{"n_layer": 11, "head_dim": 64, "vocab_size": 2048, "norm": "layernorm", "norm_place": "pre", "init": "normal", "init_std_o": 0.0361, "init_std_down": 0.0416, "lr_mult_qkv": 0.4, "lr_mult_o": 0.884, "lr_head": 0.0126, "grad_clip": 0.5, "dataset": "wikipedia_en"}
MLP neurons of a small language model. Each row is named by its layer, matrix (up: input weights) and neuron, and shows model dimensions 32-159. Each number is 50 + 15 x the weight over its row's rms, rounded and kept within 0 to 99.
After each neuron's rows, "fires after" lists the tokens most often just before its 100 highest values on Wikipedia text that the model never trained on.

L4.up1322:40 58 75 49 21 47 53 60 56 93 51 22 30 35 50 60 46 59 34 47 43 45 62 58 54 21 35 45 30 36 32 65 44 86 43 31 49 63 46 38 65 43 66 34 58 62 57 45 31 45 26 24 80 44 60 50 32 50 66 52 39 34 67 59 42 15 25 49 49 51 21 15 69 55 58 93 43 36 29 46 72 53 58 29 62 37 55 63 36 48 28 58 58 49 57 91 56 68 41 55 87 19 59 48 40 70 49 34 61 72 35 48 57 35 61 36 37 46 52 64 56 32 21 61 60 58 76 49
fires after: " C", " G", " B", "C", " W", "in"

L5.up1464:42 61 40 63 45 56 83 39 54 27 25 35 16 40 46 67 36 70 37 32 59 60 51 30 41 20 58 21 50 31 53 45 76 73 33 44 55 26 74 65 71 48 49 63 51 33 33 72 64 46 41 43 35 32 93 45 43 29 45 54 41 44 36 61 46 50 47 86 61 26 29 34 33 19 36 62 53 27 64 40 54 41 47 60 76 51 39 35 80 54 48 66 57 61 39 48 52 71 47 61 58 71 36 62 42 68 53 32 68 45 13 30 45 39 76 57 42 60 52 50 63 46 56 45 47 87 45 56
fires after: " D", " G", "D", "oc", "ud", "O"

L5.up1815:75 67 59 37 59 58 36 36 31 51 44 52 75 24 61 47 41 28 60 69 38 44 19 21 49 44 33 60 42 40 41 66 55 38 48 46 52 42 30 36 75 70 61 45 31 48 63 69 37 34 44 27 30 40 56 64 48 46 50 52 23 58 67 13 56 50 39 61 39 26 42 63 62 52 65 43 11 48 55 49 55 75 52 33 64 70 62 72 33 47 36 49 54 34 57 46 31 59 52 42 55 39 35 64 40 33 36 50 56 71 75 65 59 55 37 28 33 45 57 32 46 79 69 52 55 82 57 51
fires after: ".", "u", "qu", " k", " la", " f"

L5.up1742:56 51 34 33 33 48 42 44 40 66 43 51 39 63 38 56 42 54 49 39 69 21 61 60 72 53 28 41 48 31 50 72 41 19 39 57 42 51 45 47 40 38 53 61 47 99 49 48 47 57 67 45 51 43 40 63 50 33 52 35 50 57 54 49 48 26 08 78 42 45 80 70 56 40 53 53 06 76 51 72 29 43 64 55 59 60 40 28 59 39 41 30 68 47 57 50 75 60 68 62 74 55 61 51 47 82 51 54 70 69 54 56 66 10 33 52 22 63 25 36 59 46 37 67 58 55 42 39
fires after: " L", " f", " F", "h", "f", " l"

L4.up955:68 24 49 57 38 58 60 42 60 63 44 37 65 49 50 38 24 25 28 38 51 29 55 46 35 54 37 30 56 68 46 59 45 73 69 25 67 51 34 33 47 43 40 52 64 45 61 37 63 58 43 63 47 39 22 41 54 47 53 57 49 33 59 78 64 60 39 49 71 72 29 61 78 39 57 80 44 61 52 48 44 28 40 51 67 33 39 49 64 52 39 70 41 56 34 73 27 43 17 39 60 43 35 72 58 34 25 23 50 57 59 63 33 52 47 48 23 49 57 71 54 66 44 48 68 48 59 67
fires after: " R", " cons", "ev", " Res", " Re"

L4.up1728:64 59 45 26 42 26 82 02 53 49 47 33 49 50 77 26 64 62 26 81 68 44 53 47 65 33 65 59 54 70 37 55 19 51 33 26 48 33 47 51 51 54 45 25 20 60 49 56 54 48 28 61 62 31 43 68 57 63 55 28 37 16 43 37 51 47 58 47 50 44 28 80 67 11 28 63 71 33 47 23 54 56 37 63 50 44 39 64 41 41 57 63 40 45 44 48 72 67 41 44 60 18 54 27 36 52 39 56 38 38 64 50 60 53 60 54 64 52 44 40 40 52 49 44 49 43 64 55
fires after: " t", " T", "T", " part", " s"

L4.up54:31 86 32 46 78 31 36 64 62 33 25 57 68 40 43 49 31 50 53 33 33 44 43 34 55 33 27 43 34 46 30 34 72 63 39 39 39 54 58 39 44 63 27 49 31 46 55 50 64 68 54 60 55 46 72 53 24 64 64 25 54 40 55 57 45 32 34 70 45 73 24 70 47 55 22 51 75 69 76 43 52 62 55 48 39 44 53 50 44 53 55 60 45 50 60 56 67 41 56 43 59 67 39 34 22 57 60 53 60 61 51 71 39 67 55 46 39 29 63 46 47 41 41 70 41 56 61 29
fires after: "|---|---|---|---", "|---|---", "A", " |\n", "P", "M"

L4.up1555:64 48 50 35 42 29 51 64 44 49 53 55 69 68 53 50 42 46 57 54 38 46 46 54 98 62 63 33 62 78 18 53 60 45 64 45 18 92 48 34 50 61 34 51 45 38 41 47 57 41 46 27 42 17 59 47 57 64 44 60 24 51 47 33 74 65 54 57 45 76 35 44 55 46 43 66 30 48 55 80 47 72 28 58 46 40 53 23 51 38 38 39 62 70 91 47 28 31 48 53 15 67 55 71 33 43 58 59 54 75 72 43 66 53 83 45 66 53 36 58 40 51 36 48 65 43 37 35
fires after: " U", " im", "port", " (", "I", " l"

L5.up1288:22 33 53 61 44 68 33 56 37 36 55 50 54 60 43 64 75 72 49 36 44 87 46 77 54 58 25 77 42 51 47 26 77 67 32 42 37 30 85 69 56 25 49 66 34 48 62 32 54 33 35 34 45 49 84 53 38 50 85 60 28 59 68 43 50 63 63 44 48 51 77 34 46 59 51 43 33 59 21 51 26 68 47 47 48 33 43 52 52 44 41 34 79 47 67 44 26 55 39 46 43 62 35 89 66 35 37 42 49 40 53 59 81 45 56 60 59 31 82 38 33 28 46 61 41 49 44 22
fires after: "ou", "im", " G", " g", " sh", "or"

L4.up919:60 46 61 52 51 62 49 55 56 61 80 82 53 47 63 19 57 44 19 44 40 53 51 31 73 49 74 55 49 53 70 63 20 57 45 29 76 63 78 40 44 42 69 46 27 48 42 59 74 51 78 45 56 40 33 87 49 45 60 44 53 41 46 60 52 51 64 48 59 34 53 34 49 41 54 68 41 46 62 16 43 39 72 60 49 54 67 33 32 52 72 38 55 58 48 66 66 61 63 75 44 49 56 57 32 56 41 64 24 63 60 50 83 68 62 30 37 31 32 40 38 68 23 27 42 57 63 57
fires after: " res", "our", " Port", " ac", " att", "ac"

L4.up449:55 47 64 52 51 21 40 67 55 50 47 49 53 64 65 58 36 60 23 57 74 49 77 40 49 72 70 51 44 43 64 45 38 57 51 29 49 33 57 73 57 51 51 61 41 40 25 82 38 57 21 59 41 46 60 08 29 55 68 39 44 37 80 31 71 51 41 29 66 65 35 27 46 43 68 90 58 40 52 80 27 62 65 44 54 73 68 73 60 86 28 60 57 75 50 67 37 71 71 64 61 55 49 61 21 61 52 70 39 49 60 65 51 57 35 21 48 41 39 53 46 34 17 35 41 29 34 81
fires after: " C", " c", "C", " M"

L4.up1291:35 65 39 56 63 60 50 26 54 47 43 31 47 43 51 51 57 48 27 42 67 59 63 43 39 45 50 40 27 45 25 54 77 84 58 66 62 44 69 37 31 78 58 38 65 51 55 53 34 67 47 66 66 68 65 74 48 42 49 41 54 67 41 68 69 69 22 55 53 47 46 51 23 55 35 40 54 26 51 43 35 21 82 20 42 41 62 72 51 49 47 47 48 26 30 10 48 53 99 19 57 47 81 40 50 56 41 48 44 62 42 72 62 60 59 72 53 35 66 52 42 45 85 83 57 55 78 49
fires after: ",", " Ch", "|---|---|---|---", "|---|---", " cont"

L5.up719:72 54 58 80 57 57 60 25 53 70 73 62 60 78 44 62 42 20 63 74 37 45 45 52 58 73 59 00 48 45 42 36 46 35 42 77 56 69 49 58 28 76 68 30 65 40 37 32 37 53 57 49 46 62 49 56 47 19 61 30 38 72 34 44 56 35 32 55 44 60 76 24 41 57 61 32 44 54 63 28 71 60 57 48 63 72 47 33 62 51 65 52 33 69 54 69 53 66 54 66 82 44 70 53 29 41 50 48 62 61 50 43 49 32 14 55 47 45 71 36 59 41 82 68 75 68 49 22
fires after: "ra", "e", " He", " he", " la"

L5.up1036:42 73 64 57 69 65 46 41 42 49 37 41 60 68 35 37 61 28 43 73 52 65 38 39 81 41 49 27 46 29 45 34 66 57 55 44 52 44 29 73 61 47 56 23 36 68 46 29 50 64 49 37 49 47 43 47 68 30 56 43 63 36 63 57 71 19 19 69 46 43 23 64 51 56 50 60 50 56 77 38 53 65 45 64 39 46 42 51 47 65 84 21 29 31 45 48 42 46 56 43 60 66 58 28 86 79 47 38 42 30 41 80 53 34 70 60 49 69 55 35 54 63 43 56 30 38 60 63
fires after: " c", " g", " G", " v", "erg", " k"

L4.up1426:53 49 46 47 25 33 49 61 39 50 37 60 28 55 47 50 43 31 71 84 60 66 39 80 34 38 49 42 51 37 72 54 39 42 72 47 55 66 54 27 47 45 61 42 72 46 41 19 42 17 76 68 48 58 43 40 42 58 48 62 43 69 55 32 63 49 80 58 56 43 46 58 66 55 54 46 38 56 51 69 92 62 43 77 75 70 58 31 66 26 59 44 47 57 48 65 24 73 62 22 68 47 39 40 60 50 40 24 71 36 42 40 54 53 46 42 25 52 41 54 38 77 69 75 59 53 70 55
fires after: " Pe", " I", "I", "C", "ra", "ian"

L5.up136:54 59 38 65 45 48 62 07 30 55 47 57 69 41 27 11 68 43 44 29 44 53 41 42 72 43 59 35 28 59 58 46 25 55 53 53 50 51 52 43 26 42 41 25 37 33 55 62 60 36 38 54 48 37 43 71 43 58 36 76 31 41 59 53 54 30 56 41 66 54 51 49 68 53 53 57 34 14 72 75 33 29 54 61 41 45 64 60 55 75 70 22 68 66 65 43 65 25 68 40 62 38 39 52 52 61 34 99 49 49 41 49 72 49 33 43 48 76 60 24 33 08 47 35 44 58 64 46
fires after: "ex", "ll", "ol", " inter", "ot", "ell"

L4.up1039:42 32 88 27 52 45 45 59 75 53 53 59 51 49 68 58 51 06 60 37 60 62 48 60 45 50 43 35 56 41 70 34 66 65 50 39 47 83 42 56 28 69 57 36 80 33 42 55 34 44 56 56 31 24 36 51 51 60 53 45 70 63 68 47 56 62 47 47 43 37 63 84 44 65 51 52 54 50 36 81 53 61 40 58 50 49 59 42 53 57 35 63 48 70 51 59 67 45 37 52 34 40 45 50 57 73 60 25 59 52 26 59 60 56 42 56 44 53 79 47 61 37 49 48 65 32 75 58
fires after: " re", " cont", " C", "qu", " red", "C"

L4.up1690:51 41 68 23 51 44 50 29 74 68 61 71 33 63 49 41 38 59 60 57 58 31 63 49 60 16 23 38 14 51 41 39 51 35 42 35 66 53 74 67 59 41 38 46 50 57 55 53 39 57 26 57 30 41 42 56 32 54 74 55 63 56 67 57 48 40 36 53 34 37 50 86 79 61 85 71 66 67 51 43 30 43 61 73 30 67 57 46 55 62 74 57 40 34 67 72 35 53 45 45 50 47 43 42 70 67 56 64 31 68 57 45 49 60 54 63 63 54 53 43 39 43 30 60 72 53 39 68
fires after: " c", " v", "ot", " L"

L5.up1495:54 41 55 59 52 70 35 49 70 65 24 67 40 65 56 36 22 39 30 29 47 26 39 59 78 68 35 64 45 71 62 65 52 43 34 37 36 34 33 64 31 29 37 53 25 45 37 44 35 67 43 45 31 45 45 81 62 58 47 51 57 25 54 78 31 34 31 39 31 28 30 42 79 66 71 71 54 51 67 25 17 32 43 44 68 63 71 17 53 66 67 28 21 56 60 56 37 37 38 83 52 51 45 67 67 45 51 24 54 43 42 73 38 78 64 49 39 69 21 31 64 90 71 16 46 61 23 57
fires after: " Al", " l", "l", " All"

L4.up516:46 42 39 49 63 58 42 73 30 54 31 40 52 49 49 42 50 63 54 22 30 55 40 48 89 57 49 34 67 43 56 18 96 98 39 47 77 41 48 38 82 59 63 45 62 77 39 72 46 41 44 49 41 60 55 30 39 27 43 55 28 65 31 41 12 58 59 41 56 50 35 78 55 55 36 66 25 71 41 47 61 46 40 46 31 45 75 29 25 47 44 49 60 50 45 43 30 55 56 41 44 52 38 48 63 48 63 58 54 24 58 47 71 54 62 26 45 50 57 43 47 54 55 51 50 71 53 48
fires after: " M", " /", " m", "M", "id"

L4.up1486:48 37 80 23 36 40 60 53 47 69 29 40 51 57 43 46 34 19 50 53 62 35 50 74 44 88 39 50 58 42 50 60 79 46 44 51 40 45 64 26 39 37 46 53 72 31 33 48 26 42 38 54 58 53 65 33 33 52 63 55 57 61 26 31 54 41 62 69 79 27 54 57 52 39 51 48 57 32 39 50 38 55 39 42 25 50 50 50 47 24 56 72 49 55 61 64 75 38 63 49 68 47 15 70 36 37 53 67 71 63 73 52 77 31 76 47 22 52 71 39 19 42 50 37 60 55 32 64
fires after: " (", "ist", " gr", " bec", " desc", " "

L2.up599:70 52 83 54 65 34 50 39 37 56 35 81 54 46 58 56 54 35 60 49 46 51 40 51 84 46 49 53 58 76 50 25 48 37 35 26 49 60 72 34 53 53 44 80 52 31 44 28 74 57 61 41 44 43 70 41 65 65 59 56 34 55 33 31 47 32 45 75 56 47 35 74 47 68 61 83 40 58 43 70 61 49 32 67 45 79 39 55 28 64 36 47 48 72 20 26 70 48 47 84 57 40 52 63 60 43 35 32 43 47 45 40 63 53 29 50 39 42 47 49 44 63 43 55 51 36 42 46
fires after: " ", "field"

L4.up1809:48 60 31 51 33 39 42 74 47 39 45 09 85 67 34 50 52 46 53 64 63 19 54 53 53 60 28 44 54 37 60 38 54 79 46 51 55 59 32 64 54 43 48 41 40 47 66 45 40 56 27 52 45 44 42 64 45 37 69 76 56 40 17 70 51 50 51 47 55 47 38 58 65 50 36 50 79 68 43 47 53 67 36 39 55 48 48 29 20 48 26 65 46 71 64 47 38 41 61 65 72 36 62 60 51 46 07 61 74 34 62 35 56 36 60 82 74 37 53 21 57 37 46 61 36 52 66 67
fires after: " F", " t", " f", " T", " e", "t"

L4.up969:39 55 75 75 19 52 64 67 46 65 64 53 48 53 67 50 48 54 40 48 66 34 64 39 44 32 37 52 45 28 27 45 68 37 54 42 32 63 40 79 48 33 42 78 55 49 50 12 57 51 50 71 54 31 59 48 41 51 37 51 39 32 63 52 46 77 48 36 65 55 57 32 37 32 59 39 72 63 38 59 27 74 60 61 31 63 65 39 33 55 60 59 65 41 46 56 54 28 56 36 59 65 63 84 76 43 52 66 52 40 45 56 42 59 71 79 46 44 47 78 49 37 76 58 48 72 35 67
fires after: " such", " known", " cons", "\n\n", " a", " l"

L5.up1549:63 69 43 68 65 38 55 62 65 72 25 63 48 56 76 64 39 49 53 71 64 48 50 60 64 06 61 13 55 46 42 50 42 52 55 40 62 31 15 33 72 51 65 62 46 48 68 64 50 18 45 35 49 39 60 59 57 15 56 34 57 48 51 30 46 52 52 47 29 60 52 52 63 68 67 30 31 45 46 67 46 60 44 44 47 37 71 55 78 38 52 47 34 29 52 54 43 44 43 51 42 72 28 71 53 82 26 51 70 46 43 56 72 88 32 32 32 56 58 71 29 61 16 76 57 56 59 45
fires after: " p", " comp", " Co", "p", " P", " dep"

L4.up1050:39 38 56 42 52 51 29 45 44 62 38 47 24 63 36 69 59 20 46 56 48 37 50 46 41 32 79 65 66 58 37 51 32 33 48 47 52 55 46 22 47 47 42 42 46 68 52 75 47 56 46 41 73 33 60 47 57 62 45 21 46 46 50 45 14 61 54 71 58 43 73 80 27 60 60 40 60 54 51 52 74 47 47 49 79 68 63 59 51 58 66 45 61 61 64 19 43 70 41 50 72 45 32 90 62 48 55 64 45 35 62 52 56 51 49 36 46 67 77 27 36 30 46 47 41 79 58 52
fires after: " (", "-", "ared", " \""

L2.up1079:40 59 55 38 55 67 41 67 36 63 38 57 48 61 45 25 67 53 41 36 52 81 32 56 64 65 43 58 48 56 40 41 57 29 47 53 55 42 49 55 57 63 49 38 35 50 49 61 51 57 38 47 56 67 67 20 40 61 73 47 38 32 83 55 63 43 49 42 78 65 43 62 70 39 41 70 61 49 51 47 37 16 60 55 84 52 47 52 34 67 42 48 34 82 75 50 40 49 37 81 61 38 42 52 16 69 33 29 56 50 33 57 33 21 32 40 53 68 38 36 51 36 54 77 45 37 67 31
fires after: " pro", " Al", "ro", " the", " Z", " E"

L5.up571:70 72 68 72 57 37 51 46 61 47 62 38 40 39 45 33 46 15 46 48 34 54 98 21 36 48 42 31 60 34 40 42 41 38 52 50 47 54 41 72 42 43 74 54 55 45 57 35 49 26 71 39 52 00 43 62 36 46 52 51 83 61 46 37 40 53 68 45 63 21 59 58 56 33 61 59 58 28 39 45 45 33 34 48 43 59 56 51 51 48 63 56 35 48 38 79 83 24 34 37 57 67 45 63 32 56 70 53 41 48 73 49 58 45 24 37 64 55 74 64 42 60 41 84 71 47 73 52
fires after: " cont", "ol", "qu", " exp", "ro"

L5.up1841:64 70 67 22 54 32 53 57 33 47 63 43 48 67 71 68 54 40 72 42 36 54 40 40 64 39 36 21 50 45 38 38 42 42 47 67 65 32 61 67 61 42 46 32 55 53 27 51 70 44 80 52 49 53 74 34 40 39 47 17 74 30 82 55 57 63 47 49 48 49 64 48 63 39 41 54 48 49 61 48 66 64 33 66 74 46 41 63 54 25 45 45 74 46 24 47 43 66 61 76 48 58 83 52 53 14 25 56 42 25 51 67 61 50 27 61 36 11 59 48 33 48 67 19 63 66 62 44
fires after: "re", "ur", " st", "r", "ig"

L4.up1246:42 76 26 70 44 54 45 47 60 79 81 56 52 69 43 44 40 54 54 58 45 13 72 39 65 31 56 62 25 55 29 48 88 29 33 33 23 52 53 48 64 53 53 46 53 57 68 48 39 60 46 36 71 40 39 35 32 51 53 53 79 58 58 66 61 80 61 41 53 01 69 64 46 12 55 45 48 46 54 33 73 44 55 54 28 37 26 39 41 50 27 58 43 56 55 53 48 51 49 39 61 45 56 40 46 33 65 38 38 52 59 40 46 49 67 59 76 54 59 40 57 44 41 43 56 63 02 70
fires after: " t", " sc", " ro", " se", "ac", "it"

L4.up871:70 48 82 60 72 66 28 65 41 38 27 51 67 56 48 47 24 31 62 60 40 60 37 49 25 86 32 49 55 76 53 20 44 67 65 57 74 26 21 63 41 61 38 56 63 63 51 58 66 62 68 74 60 22 33 59 51 87 30 71 68 42 53 57 40 51 48 41 39 43 48 52 64 35 60 53 48 31 27 33 37 54 61 46 28 60 70 59 47 41 63 50 56 40 59 45 49 62 50 47 56 68 48 87 25 66 53 45 46 33 56 52 62 62 54 42 55 47 56 44 09 71 31 50 50 56 64 43
fires after: " m", " h", " p", " g", "G"

L4.up1719:64 55 58 48 39 58 43 86 52 59 66 45 64 39 59 31 46 00 55 44 45 19 60 73 52 63 57 60 30 26 58 57 52 34 45 56 44 49 39 41 43 67 46 58 42 74 48 51 50 46 35 39 49 39 42 63 73 42 51 37 62 37 54 41 56 34 40 30 21 45 67 55 53 38 66 47 46 46 51 46 37 37 64 57 58 64 31 65 77 35 71 39 31 48 60 57 64 33 59 89 53 70 10 37 71 49 38 40 49 69 19 78 78 53 31 65 60 59 19 59 32 67 39 48 55 63 42 73
fires after: " L", " l", "em", " El", "'", "arl"

L5.up1786:53 70 27 64 49 47 26 19 57 40 30 28 41 40 62 30 37 48 71 32 33 55 50 41 48 72 54 60 44 51 51 51 43 32 72 70 32 65 86 59 49 59 65 49 44 33 35 53 63 07 24 31 62 50 19 53 74 31 45 48 68 41 42 60 45 37 37 70 47 54 74 48 73 46 53 39 44 54 35 41 73 50 49 26 56 38 42 64 16 74 77 30 60 84 32 09 42 65 53 49 53 46 45 72 42 53 51 49 33 37 57 54 54 77 43 46 32 54 47 37 42 63 71 58 39 42 39 56
fires after: " sp", " g", " k", " an", " ad", " sub"

L5.up992:18 56 46 55 63 44 46 52 35 50 55 57 58 42 55 39 66 50 41 43 53 66 13 28 65 57 61 27 40 50 36 56 77 81 44 41 38 49 51 39 62 67 46 52 57 49 33 64 47 54 42 54 52 49 48 47 63 45 50 58 42 43 38 50 70 49 40 31 53 56 48 78 50 52 71 46 57 75 44 45 47 51 39 20 32 34 39 47 27 37 42 39 63 58 83 50 26 55 58 43 58 35 50 60 57 59 38 70 42 66 66 78 26 53 58 36 51 40 53 56 36 20 53 59 56 55 80 26
fires after: " part", " all", " cont", " m", " M", " l"

L4.up1295:19 55 69 49 62 62 47 51 76 63 50 69 42 45 66 67 59 60 45 77 68 62 28 50 50 68 53 54 52 38 59 61 53 63 31 45 78 54 30 29 87 48 49 22 62 42 69 44 64 26 45 42 38 53 72 45 58 56 58 26 42 39 17 66 26 64 70 41 59 54 26 63 38 38 63 65 67 64 60 13 50 86 66 58 66 48 55 33 53 68 66 62 37 52 26 20 30 48 70 49 46 70 55 64 60 64 28 27 53 76 66 31 51 74 64 57 32 52 69 68 25 27 42 37 33 17 59 42
fires after: " com", " st", " p", " dep", "l"

L2.up1469:33 55 44 48 38 57 46 51 61 44 58 46 50 40 70 43 45 39 61 60 53 47 31 70 64 30 57 56 73 47 74 59 53 45 52 32 62 56 46 31 42 32 40 53 21 53 61 25 25 45 54 49 33 20 64 57 32 64 53 49 36 58 60 46 38 60 34 55 47 38 62 53 64 30 61 24 36 40 66 57 60 47 66 81 83 43 33 35 48 42 43 80 33 49 38 47 49 36 55 60 60 56 99 86 46 39 27 28 33 70 35 63 77 72 48 18 28 36 51 69 27 43 69 75 55 65 67 18
fires after: " the", "E", " Dep", " dep", "W"

L5.up812:67 65 66 27 43 38 95 48 38 36 44 54 55 52 38 59 51 40 41 61 31 57 32 47 49 52 35 45 46 34 44 44 54 52 51 61 20 37 62 75 39 47 67 59 46 42 26 50 55 65 58 40 64 88 23 54 53 78 61 60 50 35 16 36 42 52 45 48 49 26 30 52 69 88 56 52 67 39 38 74 60 26 51 57 49 60 45 44 29 51 55 64 59 64 53 41 45 69 28 50 54 54 41 47 51 48 64 36 50 70 42 42 60 09 51 31 68 44 47 03 43 56 80 53 80 99 20 42
fires after: "he", "e", " He", " to", " he", " Ge"

L5.up967:54 55 61 77 62 67 46 72 25 19 44 48 51 43 37 44 39 75 67 32 71 63 34 35 88 52 23 53 27 52 56 51 30 61 45 11 19 46 49 32 49 60 33 59 54 57 71 39 49 38 55 71 59 46 38 84 45 41 48 45 49 44 55 60 42 75 41 54 55 43 52 45 37 33 47 71 36 47 74 39 34 51 51 25 68 60 48 30 37 51 57 70 50 56 48 34 53 50 52 56 60 28 65 79 34 46 62 23 52 53 43 48 67 66 53 34 49 45 83 62 42 53 67 34 38 67 58 29
fires after: " Al", "bum", "er", " All", "ar", "ist"

L2.up352:70 53 45 44 56 47 40 46 74 59 72 44 65 35 45 62 61 68 32 46 62 56 18 63 30 63 16 56 69 29 45 55 52 54 61 45 47 60 48 65 51 54 57 68 65 19 41 58 48 58 58 35 70 49 53 69 38 52 69 54 17 56 68 43 68 64 47 52 62 45 48 39 73 39 36 61 61 44 70 90 48 53 68 62 64 29 54 71 45 60 44 44 28 64 34 59 46 52 60 48 61 28 63 51 09 54 51 18 48 18 58 45 69 55 47 44 51 53 10 47 42 40 55 52 80 47 43 70
fires after: ".", " /", "ro", "-", "id", " the"

L4.up61:80 47 45 35 53 55 66 40 52 44 58 33 22 44 79 40 50 61 38 64 47 30 35 70 77 52 74 24 67 45 62 64 51 65 42 46 36 70 47 69 31 76 57 41 40 33 64 24 47 42 42 43 63 37 65 30 38 48 46 49 36 71 37 63 61 38 17 67 55 56 66 21 62 76 30 31 51 88 55 55 46 34 60 66 35 24 29 29 49 57 74 45 45 58 50 53 44 39 61 61 76 39 47 47 84 30 80 66 48 18 39 46 59 54 53 16 33 51 56 30 32 62 42 67 58 56 40 47
fires after: " m", " s", " epis", " se", "rom"

L4.up1614:62 31 73 54 38 63 54 52 44 33 54 35 60 48 78 75 65 36 47 49 51 74 54 76 54 56 30 44 43 60 45 34 51 84 45 47 42 31 34 69 53 63 66 53 44 51 56 58 32 54 57 46 41 51 29 53 42 38 61 19 57 69 40 41 52 45 56 61 77 65 47 56 50 74 53 66 35 53 46 16 33 24 40 12 52 30 66 37 69 82 65 38 45 26 25 45 43 25 54 50 38 39 28 58 31 65 31 70 60 35 49 36 51 82 46 51 73 39 58 46 47 34 44 66 52 25 42 55
fires after: " P", "p", "P", " ass", " p"

L4.up1071:36 60 59 41 76 48 54 40 34 27 58 52 59 77 64 12 53 61 49 62 68 32 02 48 75 41 67 55 60 43 52 63 41 82 44 59 60 77 59 60 49 46 68 10 41 17 60 49 61 40 46 54 42 49 44 53 46 54 56 47 55 55 14 31 36 34 34 50 42 64 52 60 32 25 45 45 53 48 49 30 40 81 31 46 61 57 50 42 50 34 63 57 44 53 61 42 23 42 81 23 59 69 37 63 31 52 48 40 80 50 98 32 67 62 72 65 18 55 59 40 48 69 73 49 50 46 75 34
fires after: " T", " Th", "Th", " ind", " t"

L2.up1691:33 58 43 62 57 60 46 45 35 53 59 30 17 72 57 44 37 43 65 52 84 34 47 62 72 34 68 61 25 46 24 35 49 54 40 38 47 57 46 60 41 61 55 28 32 28 53 37 69 32 52 62 42 49 64 44 50 58 46 39 29 51 32 56 63 59 56 50 66 69 55 51 47 41 64 53 48 48 52 58 91 52 88 57 68 68 57 16 42 59 38 40 47 68 34 41 67 41 52 26 48 33 67 38 60 69 52 29 42 59 45 38 66 48 52 20 29 64 65 51 48 42 44 49 63 53 62 59
fires after: " P", " Soc", " dep", " Dep", " p"

L2.up1402:64 42 48 48 40 44 56 37 48 30 36 80 60 52 39 45 55 29 72 47 36 19 57 49 53 88 60 55 35 79 44 41 29 38 60 58 57 73 60 16 47 57 57 40 48 30 62 39 67 45 37 47 36 45 53 41 31 74 51 61 22 28 46 45 57 45 35 49 52 35 54 72 37 73 69 56 26 39 23 61 50 74 44 61 27 61 53 74 50 54 39 70 51 64 69 70 47 75 53 66 65 39 45 66 35 60 56 57 60 53 18 21 27 35 42 27 39 57 63 08 39 12 44 62 37 49 43 41
fires after: " ", " ("

L5.up143:27 23 54 47 56 32 32 17 54 73 46 60 31 71 49 25 43 61 48 67 72 53 42 22 82 55 59 71 63 70 57 58 69 90 48 47 83 36 42 60 52 56 53 46 30 54 60 55 44 36 59 71 46 43 46 57 39 61 77 66 41 22 30 62 65 62 49 43 58 80 58 45 49 54 57 65 32 10 49 45 57 68 56 68 72 57 30 54 41 33 45 47 59 50 64 60 71 74 62 70 58 43 45 62 37 59 30 38 50 56 86 58 13 30 31 50 69 59 60 46 31 44 64 34 66 46 56 51
fires after: "A", " A", "att", " Th", "h", " ind"

L5.up797:36 51 20 49 69 55 80 47 51 59 62 59 49 52 48 83 52 55 56 75 41 46 59 44 63 33 52 42 52 29 43 52 84 43 38 23 27 37 57 74 60 60 41 47 62 42 42 92 19 53 37 48 65 35 25 50 44 20 49 38 47 79 33 42 46 50 30 68 59 59 35 69 48 62 28 71 20 58 50 53 35 82 31 48 39 33 36 71 74 35 16 82 65 61 46 64 38 39 28 64 56 55 36 47 49 70 31 65 33 76 33 48 62 38 38 62 39 44 52 56 38 55 59 27 61 55 28 52
fires after: " G", " J", " D", " Y", " design"

L5.up263:54 30 44 35 53 43 64 60 39 54 62 35 72 61 51 36 58 71 54 66 36 38 55 61 51 65 48 46 49 34 76 46 53 45 22 23 53 46 61 73 56 50 59 38 67 65 67 34 37 41 53 46 68 48 50 72 33 73 47 43 33 38 55 36 16 54 32 51 31 50 57 35 52 34 42 74 56 33 45 39 49 46 44 60 56 59 58 32 24 68 66 44 40 56 80 50 67 50 36 50 41 50 37 63 72 63 23 46 42 85 79 44 19 45 68 57 53 64 38 47 53 35 40 50 63 76 53 46
fires after: "h", "at", "um", "un", "ak", " se"